Part of a small language model's weights.
Architecture: rotary positions, biases on query, key and value.
Training: a variant of Muon for these matrices, 7422 steps.
MLP neurons of a small language model. Each row is named by its layer, matrix (gate and up: input weights) and neuron, and shows model dimensions 0-159. Each number is 500 + 50 x the weight over its row's rms, rounded and kept within 0 to 999. Numbers have three digits each. A neuron's up and down rows have the sign that makes its largest values positive.
A block is one neuron, or neurons of one layer that tend to fire together. Before each block is what it responds to, as a language model described it from the Wikipedia text at the highest values.

Description: Table field separators. Column separators in tables and infoboxes, mainly the slash after a club name in footballer career lines (Dundee United /, Team / Apps), also table pipes, coordinate slashes, and apostrophes like MGM's.
L4.gate4:357598454503393512527493635575482564486595568527468509438457466519618468505476561624543547523480417467503432507478528438433529547450437513551474551508582501509449499439554490503444466527614515627453530454489498535561564543542546496529502429542493485452508502553581560507465528513525491527558476483439467468536540536483501478438455490501451516450515563498504459516459425485534473517574476453556575505525511530515406569516508475570559484472500444417516485463488633559433538565473493
L4.up4:444528406539354532504435508503473553510555458479495447504463479467466428570474480392577553435477415527574509424459443516479512516444510568569447558526615558492503467503583464465419465472492473556503645476515530558487566510517534593554484497494529480454521503525549607642477457474538363496541414520487482462482539480504555456457513502424567507458525448529468462476512474610565488525525468467514470412488475585512491554565471473568513458450462527443482509460462513503424548497567489

Description: Negation after auxiliaries. Mostly "not" right after an auxiliary (did not, does not, was not); also adverbs like never, still, first, and mid-word fragments.
L5.gate61:499571510447544468575419497530441519554558494504569473512478530494511487537528413518578527512578568464559442439457511473584428482577515458566470548579506492589462478368488525497434432531508558416554476508487428503466467526519569529524506534461487467457467516515511495483638424429495529493566601414570555477468473529526599503586566451493495488601455605460474505433502521523546558460517515432478477475413500493469548560446514558417519514451553507553465383489600493501521527513553591
L5.up61:513450558444450404398516502498543574466468551420421541466536492495415502498500438592548485539515564507567464526519544512495513584615460452493542448512380544427486540528499473471548437367560475529539584444501436567521414450501445455501457556554538511502521447475521432485503532554471440598470511429506501478464460555481458617471480434502430561555395400501566555459480498485506596461460475549597483482525495467600565527451518503485495582492512563560465504476475536472495429492523508
L5.gate122:547526539475502470376439434622585499450434525401501472527490498515539512545509449446498481489519536547476521491517532505487432506459615447418518485563557515434440441540447488450513497570560461554458586487494474561490612513475458613482498586510416529474523587490495614544427513459501533443550457546530459500534493481556480524501459526498591480507427550486436476555456491396446422495434555510589531402524465497542514495491584515523445477470482459471523422535567526509604502407399464
L5.up122:476553601455557450444418513547552446449512475430452545442512560555475455493565497467412508506443492554517545407549533520516519481471591523483510492390543581453468439499501453449400497471448451505504538461482471479467485514499493389519523470542442534546458507455601454428467521569551582501517619514538438513501533415512454560472483604545571416456425554528478488519531550488498501527509570495459438475483459524508584533489540517532463457586590562514556452539580497565507460339418510
L5.gate184:432481568558471465586493517459438506397565421512477490477516485410477465481519433528541560511438515507406524512536525477484482489406489507543409562598503412579441502515557486588534443467580432519515454569470487494471516503413502495551530476531429575533387455379509471365543522565450440497577573521563467426559522568523556501477500454535493580499541476533509499499516491440437534497527481479480555538461497456540501418462605454547500544459447591568433451523488477464540512454481609
L5.up184:566505480439498511440405512462551559484552434462489486453503539509505414502498447534521480510514559419590407540503479537417434636474434552474543499509468404483560496503454380525450527444452509456556492582461451521510504563420500552510538540545475510533485526533400464419482551505492509427567548457459467528543465428449442514500444542483467617529420502403462607555500502413448532534489562431488502521538494484498518443477448448410526551474480525593584534403424522561472447505453437
L5.gate192:582535528434371532483516583453504546532595521461500486520580500535441429428479536580549485402550400529512474577388548451544477504486539423496529510485570479531415416452460496420524521464488514606532505478524598532413513447479527524510559505497481528488420557550513506511505470475502493478455413420540445482477501501593579470600499527448510535518533495479444462434468458540566501434547445522523502582534518563575464497524488467441524610548430612484577487498497494474486494452525371
L5.up192:426423449533594653484551447426595504527514471496528484496552494520452482438571511564419507512510526519468509579461518419653505425557514464482532506550465593573472504471527490513519518443599542458519476410457503487508417473540489514508456481520431495512520462560523555366478541485572508470592491481507572565444586509427444483442537500441467484504509445497602464441513554439533537455446524451438543459525458524569432503486528518454490530562581408527496571594530486453509456484564528
L5.gate205:493483483435457479525560537427530484445547518459429519542549506522473515414508443514550427539568398526444430429505645454513498511499584469576578492491442462565452503455518453497492567579524432579568384472586517432507559555538484396431453504523486447461492496529480612486546470541516445476539529468550567564384648570475408550483548504472583498490495446479502428529463513515503557512575509450542465458506532533518458534509493541559455521485506543430461486513491541419471411516545460
L5.up205:423573487393420545501536479467470463539418511378507514507596576501537455489539437475625442451528510448530506456459455412478565458514521505451467532526470572473493487432472569514559486466516462494421562528511492526542622472493571578450443411538454468485521528470545466539569502608543486489441494493548497448568528464482467458451474486531620457533504612546470489472522495534390575457583455546461578424489418549498505440445474509562456455524410454469494446527530451433533457454485506
L5.gate330:442422555485460575577439568541443509473518427473489494566536553550525450493519551479366486536425623473561412494488445554538531501475470544523544548439558515485405410509552525551546477449479460561488479506501453485500555495409468534516383575488523447524508586464530496469516507498588450401495556466492558427496451577537429491484513650546511481572437550456483497533486581478529512396503542546501542439548420477523526462398535566493503490473443495523443405503501497463553430473453482
L5.up330:379518544470469507477544499539479515338517518519451501481514537505447536575523459499565538474510524565416489513593596433552499469515581557600530455563504472514440478454477489520590532465497434521578491434480490552419553531488611515559494540478452466514516471464567523521502486488513520433530483465582499527455504508479527574489502574426459458534473517622511513439505477551514552346506532574493610541412523586485459481435394503485454545557483533496538553418428383504524529509492470
L5.gate339:471527564451486524478580560463436540523565439482432547516493528451474520437587519517518482471525475459423479450569529478556465491498573555524478404398522474445478530514545556493496499471584455467484533526522456526398540427439535424475497492590486414601492589445464428495454543520482407394490484562594509488440533512505482497514645458376525451525470532542542371504614456475445500513599472496581439493531481475510456522499525485546455500446543475510458513551526446448457573497422440
L5.up339:503566582492508409430417499501473462469499414446530454433541547387581512420424480450412443622441562458542532492505494635467490477522485477474571544445471444596506522489489575558507542466597552523439416402540550509472515498535459505419491443531510488512516541454521415462509538464466542521469455581464582510500530540450458456446523523516507440566555600462494450521506437474557579475518535540508532468438430572510572471496497530564576425494546484467463424483462547539509584475547556
L5.gate383:431492450511494441607490449563531566529491529553460506509449503472443429531406502532582488572569491454504627445525562516505428529397559515420450411588449447502413517407523495538511485539589457489507526520544479606464503430521507483541481565575432476537493510490519487465467452587499489514501492402616571497506567486469487467485518433424558533563560550504501509483477534456476479418429481521513536432540499379458465478483508466436511463492524499515488465582429430607462422530401485
L5.up383:592578493471522533550432594430531484438488480464480545431587545424460521439494541415532507554354503592569473558426504506534570433390476514505484550529505545472507559472533539584519555425469617464376491498474410488542564478506561512482509453508594555483451478513469486559522500606542516558421495503527557447517464513535565506502568519366545457494474551474498422458565531502476463509437551502455514549444464512390473541527463523548541446541541504490542480449481456500419550524513529

Description: Infobox field tokens. Tokens inside Wikipedia infobox lists: footballer career headers (Apps / Gls, the slash between stats), In office, UTC time zones, sq mi; weaker on scattered mid-word pieces.
L2.gate112:508581453444502519495500586582515627450462490483479478505553567463526497519550528515484538487493600466478476579487494542580532391570577524553462538531513543532595572463623503529547523509535447499496443386507510467428506536618479474456547479623497515491480444527491473576433517429536491561586493577411462436509540566472495517541508460499515350530474414486438494552468452506484526531448421451569567578574487491481497596449489465493491500505549493454451550426434446527497507521479537
L2.up112:495487506537425528455552560452479514443561511496558505450493429493586532491441453414575643562504455475486473562452493507510436377479433500487473532461417423574511529496549523458466404506564480550486509436435517572445462559481519548465551532526453487455568534572540418538472563413535548574474534627547504542522475433521440492563518556575477463481551554463549488542530489519510576487504580478555449496475513477531427608404585375455533510574512536538510588481526532515511506507531556
L2.gate196:601511517550470492585433512504550563486495450446467487451567494555519511492442499423580471512486579475530538454462441487523530452487516582544461523364520521475579512421568567460500430445494527554587499520501456601580501515434466503516531454630434478532513485487473410538538527529428520529437632584523596514530451459494416524465429451552533431537452513569460597480501492384486521473465509515407456602474464425506554466458535489536505504562519553506424479518516457526523410494526470
L2.up196:493571442506544582419517415400408559515415478439422608505524547517485409455558496615497369647435517466456507513514517526500518515463562503496443521462430424461491437477497490496467598471547513500518497479477484444468514477431526490419557429569485500488556447479488510529505549565556418486501641540419504483504432562489424527586485484443517412495418469447571494475492505416494498461521465431553476473428433511515517487478463480533546527459518583534471550445457497457512447494514440
L2.gate275:489473405472475630494532510423467598515533541496496531525452531519599517515550532482500501560453435534523452519489516490437502468501449551504413491500517537451491506545505477490422371461499484531543462507524577524504372452455434422624517484573482507463458394491438450581551489455520563476515501520544461472501528467539410470568403434500433445439494515505468454425451521496390442479386441393429507449509562502515572606451489468411573461455442451533548532524453494518495520470474509
L2.up275:470476624494486463545554455500554514600480528494548535502539555464473506545461516528534530456383508583517451461608543394574406492484511538526515472468558461513455518456498413580446623425557566468512446423498423517491522523460467489494491464524467496363551546460496485499518553480471541563472598489533471472561564474514418481462525504467589547501444569590471517544534455443585598561547408504425479440523556451535557487513450474514465565457552518519425489562502519515484456541539604
L2.gate289:515457624517520573529527469506421528464494505581509522531484468405438516444407472573490509514489462504415528502515469521404589427423495576536500488501573582423480456529529465454494453456458527487504576549481502527538523479500550473538495456583545442465433579461541484455590448476506477557417671518525445575413425502523496454462486587563465473508524515530506465504513343424544533467472502551517456542544522520537466502583542515435481572531532529501480521633533501463507434531501416
L2.up289:545487505505583436501477452423536555607451514582480552521443473493493514477567621504522547573536439470495444546482503474445521581471495503638541509575512485520473456477490411508515548613508481531486409533520417540502520532519573519467511506558484442501456472551460479485545548473607496466516566439522494419452474565445443445484548466490539398474537573497589573455597443580516450482407485385508462544516527512517544523464426544477509509414537478582477459488455582589581559468475457
L2.gate305:512527523596465422479486574506529487427491570459502597471470468510487460535406534446502492395454498494513519481448626558439591535408533520552525488542576506514543548473587478453514426518430452483402499446457490530491521489502520523544480501467416526495476460438441446529529406544479515571515508535567445419461462322486517519397526538548565550437552499471475489570471495502550517493484417476481552470478586449519433529509575493533476538472482438637412589488511478570528474493554470
L2.up305:410517552489516555531412479501458517443515491521458597531463508524552438519498475608547579454582458540486590595503476463435483504482546585524512468476404488456486560501544506436545469526518532518526533396426381428501491608511520535509524501494413512409498394454548411566463563561512488544503553418497509451553482522537519426547569512503424471440534370460559532545523539476540531558515548502558484476400462490410508452489491533464519577447507415495440546468435496492482571557546455
L2.gate368:540489548443455519461453529504492541627537457435495494574451499557599499540506547482425532426532518469519502467504481489479486423510509642556597517509604475561433489471503521468534500489455418489378516455602487511580460465469463454493456543405502454388526443498457476448490449386420552502461462616507514456517561469543450521449427505491544479465533526513550497518471467486398471539568493458461502500468566528542575593482556458584506433474524550507524532495369480511471543433418481
L2.up368:551533491489472507416463559510507564571643474486534498435469492403533477501464549511519500462528529470475445504445511432503410469484578534504476484619520467473501548522473455446452565604448493409493596524436485485464372398513447499504547483508476508530522500558402438539476536517547455474510420531492478478581527489578537505578483586495581494436464467526574427551520427544562565494421444448594472547509525523461528523589454477433467478442494512499606517506514448456484484463523351
L2.gate415:502548530603563543422551434475501541555483532502548553539477502571534396525469571509501509436505522429500548533500492438463428497493504559498553464555523455464544530564473544521477482458447528482468531515536489465492485445492528561570599472527426475486416494485526490550395514479551448615463521540424554468497544488501383537477584469464519483470543483493552582597561386428485565517467427387523443553515423584456457513454523416465479587487458525617558531502372539526418490509532471
L2.up415:521552585476520546433485498408522499608475493589427520396491447478470536548506585569575498563511570545555595461498419506398435461417537563504464553463519381497522448524574507552505460496575462502541578544558508470548627537506507431570460533481462527565441426461491511576575509455488462451429480500544443510483530528548525481477383618569506442524460523534517538501485484477445495543433394449502478463511465470529521467443471550532529537534466568475527558536435541509563501487558435
L2.gate419:491506556578474406406512485416504500466443390444429541492448545487507462526476477540557452596469492471473510451572536438439464551494429405505535549500414487535547590510513486460563507540545530524454471486507521410576535498480546534580540553527531469573499559522442441470539531543535479629468470524472501532519439567437443323555416458468464501468537515446523588511539467556454395429500475510471473432466422463499498517538452487504492507533418520418426492440458531509560551587482559
L2.up419:565467426508457529540498528516536510533508495408516482479457516510533473465446561482569600466489498504501633469469565406452520514437510516562402480476424485470616530560539550533431475469497497430412482533526498525554463483493492548535509449514441576452492453432559479438493428390521533552533521543577507528527520563512561364458476533473530498458458514448619573562450461460403554485498427522357385413546511384463524512475501547519533469546551542498457515502451465543490472538526530

Description: Negative determiner "no". Fires mainly on "no" as a determiner before a noun, especially after "there is/are" or "found", as in "there is no evidence", "no one was injured"; also weakly on "a" and other determiners.
L4.gate229:500458481411408503459508472481510479498611508371432560472509478479397455524511507469490456431474539483498525443436478377495558455518539484475536499457468485468578574540628395571510524483463544399481528454510558386448529537494497465511498571590435549476483530490531526517505565489469558451421491460464478534547538496452523523564486550509508581567419402468492509479514406543384503412390444535515537525528564541462450491514546427526463496539406462530540426495532546453564540528474506
L4.up229:505523485422494445480465543526432437436557571450551592453462497498461484469512557542402503467462529457546408398513503547458465399549442516495492448497444536494423463454560605490484515476464406531435503578517426428506471483392548508432497535534566551471586470495493436521529552487446528488538583465504522537377548466528529464574493475472454435458462534486395389555414496430534484434587507489573545462449479375491514533532481393461509497450556466533505513461482479507503560510427466

Description: Newline before list dash. Line breaks inside dash-bulleted infobox fields or name lists, just before the next "- " item such as Clade:, Born:, Location:.
L5.gate1:440442559552527385559515531544524478599492555477548563528495535628427586505440562456515426453609518497537444552408500541522433378524486518595505522601475531446405523502461476427417467530514525510503515577503494585498500522502539484512499542555482470587526581490515396443469470530450449581434548614471527516417444435462468557427516591483476423470574473506464556460419544503520516526511499461451437485505461459505530499525515523498481448486453492480512516475493485454464538408423566
L5.up1:492431449544639384372501462448459515499543519471576509509531599535571433532450373496468484471496537436483454479505465533495571498599551513556545529554480540516555506456550562497586599451573472521509490557501491465484547503401558450482522414503469569491503518559587589441561443537504518469407519478401630452456502517547493452542454474493520498555539466488525578421452464458533414538427489524442534532497564460509394550512499456500491586479511512529439515530548507518473504455501497
L5.gate13:533481550536482432458410505464521510561508543515528488484492449510579527591586587519540484480510522482467526529521434619472512463404566456544481497515553402450459488492478525395510498591505514464480410494468537446592530481452479491457502439522462407479580477510473592581491621444419486482609463536457519538481519427446531460432506472524438456474492537479559547430549427500578424472428498396557473537658552547529525567405518549535518568549550516507543523484514498483552525476491532
L5.up13:457463545495464479576502427516554435532456591474473484495491460531429453578491578465524566538564427492510461585462486464500549543498560499501518504426494460445551550440511499494428464503551551466531450636500539468529506588421578470520527464528593493451530489419489554443394644503500440542520536500543477487525558518530454539441471434539453541406459453514483561459433517512474425550535579498446545467444605560438393542543485438540487575491486463561556490455512605520555405536474536
L5.gate60:520470563559487450472541551532534512403522551468564544507479535529471537443463458526496470531448537494524390475516362531446391481487449447607565583538559487519474541391525510499524395520508521406458389499461506507539439474471467534598474456494549440578509513484496416481571509550577477522492489509525452502435530510454431416499531435496506566525482538491416539442493535427529527466639502450490510463525391447457392478498487433470495463520589541427493479529537537406474521498444578
L5.up60:545537441593490382463544488514489441491568532596637487456498540514563577462482503436512457497488504499417494456436476565510488453502540495546535521465498531512498511455433480522491512524424533470531399544510553545501431525455531404526382595500523495487469524494562510457483521483470510566458596586531451519532549506420385550466428476437442531521513534543505516479503504441491437457562643440484429425524468422460553544630414494530538514508525563469513497481517479477434442511383568
L5.gate75:428485559435406487478441437525424534518524584496548544444470492482607480429530453453511475434497483552414434509407472593501499504477514543461503451506582305439532552434499468504498459520528503522416405527579480523502536509456529438457530463461476500493545529497491497456493590483431509481501398504552510467559537502528420446434471546519502463457537554549603480465445461473480440464472479535460579520463460523474443518544521459450469490521531509570552481414556490509497428624367585
L5.up75:475426616430471470586540419484559509470562506490560496523472468547484464445492431462476647498561474510470465537488470504511408602543477472498431447450485489403487559505502470557472448501457451529404464567521476538513469541509469423568551508566476494549589674543515504555542496500530441440563504484494508560451525466516523461482514476527549489628582515496477524575461523442433486548459392503471468598470515470445436559574495474538497541470560591520594494506539520458511486551411527
L5.gate155:490457463592541498569567583476435436582527502520621530456496550460510543573533459523518507462476514521491417517540434517484522466557439542495498452524475553421513475408483547525530463527414534455486528533510396623519503478489539507604511496524533478597393563455442414517579486595583584485463464502464469513508442441450471481439446455496439493501503518549544516457395484483566414595533468385559546563480444480506467566438489485537572447456501506483531423483578490438583483532450493
L5.up155:560447451503514525472487519530481489537503585443520537492472576556490442488527572499546505586427479445554458499468461517508483548525456532442478518554467405547505527541449439448450546456552628521529442490444507506501496438498487480430406458536449595417538492549439536571446482459536527462437457485562565538386500530539476464472487439429513484517502534455359629542448521428574414503500450456553492412502543512435634480500452555548430567483565496489529570538581539499559599494512507
L5.gate289:540411504419529525575456494581486487522559511494419542553536525505484485532494466532430489535460574504549469474455508449504536547522463529520590551486487515495478553451538390521475440491525554478512407468480487450477509507448484530610475469463528529527451472537559536523481508521547442368462552412467478553517601543516397437474470503424514378477509475444453496536423530597481467516438477436543414479448555474509421512600535545491495455396536477438509476466476647495385569413442555
L5.up289:537549553513473443590577517477511462532573482526552481568475506550443472520522538438584467535456601521538488510464466530376516503513524502565549563391481462526457405521550523490554534518508430480485492576495512527475512455580636483545425525493520453550516423548605523461431471466470431618433401568473470541497458438482494572430403456479520559472508497523557491500484451452442413536518532483563486529477453485551521512494494450470533510363473480490475397514418538574590473529551569
L5.gate343:536492610535416489418488421587482523459554548457438501502466519443466518496462504559514444551429473453485463469575375481507469492465479466621491502509449490508455500490550475406545494513577558509458461493492489564570496414483528481539540382505474516513467577494473403551475489543538424418451557492547525537449563485445456496497391505545520438484485542526506433475584525486574504498532519534601474459439561440610456546472444400473528466499558372454558451594492481438520554543539566
L5.up343:483472523513507450591458521490534524471555446521518458450568465522538495475504499413494419458483528439552613628502444536525553569559463537548467504596516551473484474531526453512489553596527462525482426521518458565526458511542546462614509566503495476482574437563508445456511492440581437505608597538516496527523458478499527422482499566458546450529481451446464542442459458466444432399515572506398497458460561412378488506609425521501458561485465570538513522508604451425464453492485564
L5.gate391:611472536557544536549450482551524495475553521515501539459582547532459383462528483477487509549360539497453498520418460527448486474515473524531568546511525488541469480499465396421513431541555542518450477493530548524503502614563522491488589462523520497528442537555488525437477534456453476545619445493544455523421486490487486432459439492492508399582491512592497467444441502592523464420481485528494545539597468552440441619443463509539434559491579399486482387594534482471465491515458599
L5.up391:530420520481396566552534486534465604601487525493591543503515501485559488559387554542499453403520506482483429476407480564449506499503475592512470469477460460434525482499489419429469476508548454553445500503478538622515541546451549505523538488539506384414412522536528484547531525446491557569528513464514487531513535491546492422479488531436437479455533462469455478500426445450512481479535487496469395455585463506575443648440442430505531459505566523492514364487597478467442455529430466

Description: Word start after punctuation. Short word-starting pieces right after a hyphen, bracket, quote or table bar (go-go, Tel-Aviv, (rear), "tiptoes"), plus "No." in tables and "no one".
L2.gate10:478472539581454488505478472461523479487513438499517575517502486573407591469464462489497548503476512441452550460486441531406412558521455470553468518432516478460500473573535560551427442457502516539455495395495438480449504494422476496450484583537524462481527449475543582452514472533466513434626505501528677506495435604505482412520492480485421563492568578497436409551424496439501380575554466513518613494482473500494423462558513501480371486510484549509514516463508563570451486557436504
L2.up10:507543554462477380546550549396567412463497500467539471477459416531548568518521520474513547567474501547517457441489565551444559587562501502557440425479540463509399456538476545507512430478470549515478562473512528507568422479503535558541540621497526417485525515547432540521543518555498596437538476562498477528613547470487534489555521515444437481477533491498609456440500548453489461443588478559476530513425426547479498498472474353451475413433468456550490534463479533603512587459426557
L2.gate124:465407562464542425521507450478520590462521569472455423475421503531417448500611559471414411503514492599548441497527509545486436541534514508520458454427455509533486517493523612508435483472513503514472530480448419456463477548496431486521516542503426542544418572571494493531511550498511474470412452539475484653527509606522433434426397561546507543481517474464547482395546478481444482442583442482442524408511442602471481491531545513464544482553417521577492587434515502509505460520455540
L2.up124:568590470406466438540601424419479512460456493536528417469539524591490407527489485479563502503459528490529584382536490576517460519607597509551426484473468536435493484551495630541396489519458509530443529445484495471457516544470440652522522484513490433537446573486431450466522447499488564496542478487496545478528531493533476471452560563551499502499507431459503492515524558455617494525538449532520486556480561435592404531510540394488467395585490529500506418471515492452480496469550501
L2.gate193:543396536462459502456529473460556543474474541469489528523453477531541521571523499468486450446512460541433584532496594521515550544446582471541454517516619456421521536571443660560489588474519479529529465500559527490498487473465460563504476590515402504486486415532457547504483416513425398425475522596508499481514441453467538548596564566444438485518519389518474563442529455433550503404475539571529472540477416505499426437552472496513461550432447583463559508488453419522513459507514578
L2.up193:489479517461475457514516554533471510439589542545494479564495378504540483459568578538457585471513363538524447531580414477490537488491478424591567526485473484554513399539504492402497495524474481476554502473453508444563527473480446556547556539545441476565530600432478511399585534459461547487497504552417500536533503392538540546492393534502475454497470628535546430540559551484519496457424487495521501460508518529565519572558526486517406538486457463467546490469655496534610448529500499
L2.gate214:519487458472430379489456461480556518499538498420556505488457451488504502511525504524400458517547449448534486591565479562523514474550511430504489436451524485503401537399459535483465471544490458567507519478585556481613547475466450474519503489446505397662490468494490519500581462475520513427462523434490495505492451538424425433474508395421432542504518494529616473471462433465546553405563452474536457443515440563547453461428612517473549453388560580513540482545499550433467472477493538
L2.up214:543506477467471480481525429531559513453585510559627556455501517588464488509482480530414557493566534507515504500502492499504553510564456523491546542550479493519550561416519611540496494429525443440455541410449505486556536592531486486502469437510469495641559520541535461525547514477529620497473510599415381593454465558435415465445501523559439486489533513426545433524503558475536564530490452505528568549390406464600476485503507561432553522566553508516456509422503462494529522521455389
L2.gate273:533432550535460542496390545442606548465499589465470507540480570473398505448483494515469489444458436429451510516521564461575495466466570519510564579541489548507455553537422430563413516378555475520519486400544520546486448468538496564463591395443567437376483527526513549511533516473506515527509509563475484475518566493487488461521613598587518456504483472497501535548493501462504477501477470532501429542558443606549523572517526465383489513474387561515504587558479492490447406494479473
L2.up273:414542476561458507488536507475557370574491496441516507498590432500492460423541520567513523441448515542520640505500492551523448536482546539485519466468552431507445495492466591450531481435530544521501579465495469583523530501548475559517416599442491455401515394509460529524552536464532463549521465527475477452501465450455497446537509454559505589480460495498527573487494508389592520464522575475428366569504474422430524482470470570541570401513576446493384494562578520506488439525520561
L2.gate294:489480558481422470577494484543463510585455465439455529490495448416404552515468543496595514528475536511462538410462457529550384512637489543462555453532454534512515508420541515456384536430485514506483455490558467470509454480492395541592552503441493512484440438504461530449479514572560483493547486552483496544491436424551421464469590583473459560479532419551476424546453493432506552473541498624432461469505524488584467415477514466577529431532418423496525630531484511456479511493537537
L2.up294:419458576502452487438410518432420458529633480435567511506449445493364514572478475497484410516515496444526494401533588534528396512462536503538549472533585555434482439503433490594515489475467492518494462492475524506478509552533473496518544491460471492519459524441583438536521470572577490420448486571550497467516515528565492483533434444480490478522615476510547417499498421495477417431458495565576483483432581512539484421626513556437499463607545566484553474442565525491483575461478519
L2.gate321:646425467454512461510463505481476530535466540545542394469562472477513461532510441609581512451483504528489425546615498469460519482421511420578539540477500485561465444503453518555572524561481415490530554454626469448514582486505515447440533576440452506562603545497478496500569543506562415488501433534518519533553428495533444485511523547594571454510608440564434583550514470456512514550499463433557528501419422606499495492487515467511370498578469489510485477489526532476459494457527547
L2.up321:462507420417528492492547435446552477525451536538525477546537512576440435510518542595581591532467495516462518563522455533468414480526591560490498469485518507485487532477561407445506584474495528499458442431436528507558386501429474546472379513565490503549519527530461486453486516507474398436558446514458564588382487467475501514389480460500592509437555521431591325486491504452464534436440545516531537483428520543491423554450506516493530570439515495503550508523490522495522510578597536
L2.gate425:459564546466526551600414494504514509527604518496582477599478478487441428520557554534572584529515487492496435450503481419528447501556556493520477535471571559484453572577533547525478524464494529472612475518511509508459479567432442582501478441596575559578487517516408472543434573554536478555506466555511570564473447447561508418502554560519547447625455440531477528442447525428565443470531507419528395558475462531509498517487525564404500538528567506518470493413484502584569533524454559
L2.up425:512538533463390412555467507442489545576534562517430470635544410542519474457542465532502537463477599499508562511511504535568513637481485552536496499504381463424528513532492450515432494528528591559484467402536489337500524478478482475485507530458539478565464513529471462434517538493449576531522469537450508480489463503425494452413518462534492446454375540503525472558433443554540452385564543503456501500449531492590455402509465557464517389483538542563494593494454506523484542516514503